config.toml
num_hidden_layers = 13
hidden_size = 384
num_attention_heads = 4
num_key_value_heads = 4
head_dim = 64
intermediate_size = 1024
vocab_size = 32000
hidden_act = "swiglu"
norm = "rmsnorm"
norm_place = "out"
norm_eps = 1e-05
positions = "rope"
rope_theta = 11400.0
rope_fraction = 1.0
qk_norm = true
attn_scale = 0.125
bias = "none"
tie_word_embeddings = false
parallel_block = false
init = "uniform"
init_std_qkv = 0.0273
init_std_o = 0.00656
init_std_up = 0.0273
init_std_down = 0.00328
optimizer = "muon_variant"
learning_rate = 0.0179
beta1 = 0.95
weight_decay = 0.014
lr_head = 0.00636
max_grad_norm = 2.0
warmup_steps = 0
schedule = "wsd"
decay_fraction = 1.0
decay_shape = "pow"
final_lr_fraction = 0.05
batch_tokens = 131072
max_seq_len = 1024
doc_mask = true
z_loss = 1e-05
train_tokens = 515300000
max_steps = 3932
dataset = "wikipedia_en"
MLP neurons of a small language model. Each row is named by its layer, matrix (down: output weights) and neuron, and shows model dimensions 128-223. Each number is 128 + 32 x the weight over its row's rms, rounded and kept within 0 to 255. Numbers have three digits each. A neuron's up and down rows have the sign that makes its largest values positive.
Before each neuron's rows, "raises" lists the tokens whose logits its output raises most directly, leaving later layers aside; "fires before" lists the tokens most often just after its 100 highest values on Wikipedia text that the model never trained on.

raises: " also", " (5", " (7", " (4", " (10"
fires before: " is", " (", " was", ","
L10.down531:170138130082129152070116109096159129117166122146097085126150093126169112129082115139189189129149127181097140151091112081119094161113091167077087123160121098096123105172100123113118162135124134096108142120113134096189159146158153142127224162090102129076112141105105154152117112078078094122

raises: " to", " To", "lica", "ly", "ti"
fires before: " to"
L8.down519:114105133104121075113116094150148173132152088129157120134121133117079133123195169123148092140086156134111087125060110102140092138094159142153129161178153128108071169136128147140125073111189159165153121165122121109100174165092098071093139155130116164081115064114137144145156093140154158150

raises: " and", " well", " again", " publicly", " once"
fires before: ".", ",", " in", " to", " as", " on"
L10.down515:115044116182124087162088141157137104080083139166123109097078069194154104159101147192185208144119131099110127128159086131078095179157109169131127122113094170113109121132113168120135159153083128141110152099130162125085126184144121077116127140205143113136093149156148158085105143155097120079

raises: " known", " called", " named", "people", " like"
fires before: ",", ".", " of", " and", " in"
L9.down509:070088139081191136176123080148158134159123174155140099124101089171144118115115172150156108140137114180152122098134091144082087148192181144153110098117122140142173161086113080127150068109149156109119163131117124184095102181122104176131151101187096179111054075128110120141166189151092193155

raises: "r", "rs", "d", "dr", "front"
fires before: "d", "s"
L9.down186:118168137132183109125145041133113132113154135137140113120087094118219137114147096166090097077122155091127119105174164134127128122128128166108108098139125126179139151148097125140193103088093106096112159157116019103117073142168127127110120123099187075180156117145125140135172178153145116137

raises: "s", " rooms", " appearances", " episodes", "ious"
fires before: "s"
L10.down823:154138096133160099139107126149142069179126131087145117129123162131111119118148090184191153082119105156144131141152123139145120111124132071149116110088169148119146115180094156095139115138146054188118069103172138167117179192168148132134109128168090141130111110160146151130135145071165077117

raises: " matter", " consist", " range", " occurred", " date"
fires before: " be", " been", " have", " also", " cause"
L10.down565:131094172078160107130136126165106190171080108087133137157191062150047099159110155135102099184096120133128177094121159139091144130149140131145075124075145108100101137124101077078100121077116136180120164177140138085105137146143172151140123118094076158121167152138071165154128105165109128053

raises: " while", " since", " who", " before", " during"
fires before: ".", ",", " in", " of", " to", " and"
L8.down899:176122057144127156159137121160154187133179127131191062157053058147141163140084159139109182157094089133105118166168100091196132121187175174111133097178177101107147142136103103169093118104092112092104149150173122097092155177143144097103103104157132154122165126117146126089118123123096123113

raises: "s", "d", "se", "place", "ste"
fires before: "s"
L9.down401:131173081124155120106134168153164118153080135152080138097105148122119112161110149111114121124130102164139117180096132139152176153111080130108060078120131163157075146131129166097116057169114124109096158126161108137184143171120137088145180122108139131172099110137153127158113085100178130139

raises: " why", "ating", " how", " whe", "able"
fires before: " the", "s", "ed", "d", " that"
L3.down466:199144113053202085165107182091150179100120149173176084096092096150146108120117143124087117092124139103120120154101149081155151126102146140164134101126161146135144114162141137119080159146094113095103132092095139105091115130121075155129129114138168101145227119072110126133189126089096115182

raises: " whom", " who", "^{1}", "—", " and"
fires before: "==", "===", "|", "====", "="
L8.down98:158114198101100127142098134145162110165100102103142075193113122151068101122108118124155104105092109144154121115093171133142116138134137112123126128166164146138104079168104123109181071152130120126027137150114131152146148109154140118134112162188107165096156116099090140108108127077083141131

raises: "ir", "ted", "n", "ling", "d"
fires before: "ed", "d", "ing", "s"
L10.down50:166108095106144132153091156136142116104169104169108158121112151112195141102116100154175114107134129083045097168118097147129106082135138122107151102087133113144111137123096093087124082116148148093097137132127176136145082151135127061159110090148131139170092101163167146080094115086130175185

raises: " arrive", " have", " meet", " continue", " feature"
fires before: " be", " not", " have", " also"
L9.down640:131090137115135157141126109141156107141087137117099136112211125147115174134132120205155127132110089163110106122162114079128184086160115135092175117112166128121128104136101147153168118142184175105142068155187178122102084075090158135108178138132106166157141113135138098120119119187137122107

raises: " He", " himself", " His", " On", "He"
fires before: "\n", " He", " In", " The", " His"
L8.down973:122178110106138156107090145196077080115110101075202097132085099162133139142160124152152158133159204045135123108105157144127101062124156134088132130160123184160121088129161203091107156091082148139045125116112109116163150133114100142149080157133138165154106097134108111128143102082171138113

raises: "ed", "ing", "ory", "ive", "es"
fires before: "ed", "ing", "ion", "s", "ive"
L9.down470:201132145099095101114092090119105153122115127103176122128115151185143156164114170150106093103140142128157146110116127168125127160138155095107139137125155061109114129082115105146071153187110082126123113167133162087132142113120138073113075078175129107180148112062106124101171151154097162117

raises: "ant", "er", "ing", "ers", "ator"
fires before: "ing", "ed", "er"
L9.down184:065115118073136163110135151198145110105110160125115098068168166102096138131181131095125149150121133067108048144139129197120149153133109181100149214156142118139186167120089123166100109167147100135162144135121130186137066169131093123108077086163115125115141059119145167161164127164120143085

raises: "n", "ns", "c", " cm", "mod"
fires before: ",", ".", " and", " in", ")"
L4.down923:119182062125072147099162093112175130178202087122069173164113127127119134096152186074134117147084149125060149087134080052106081126119122116150112159164151087072055178102144090138061093122083105149099137149118110091125095175104151152178090141120133109167078139087118112118136095101068182143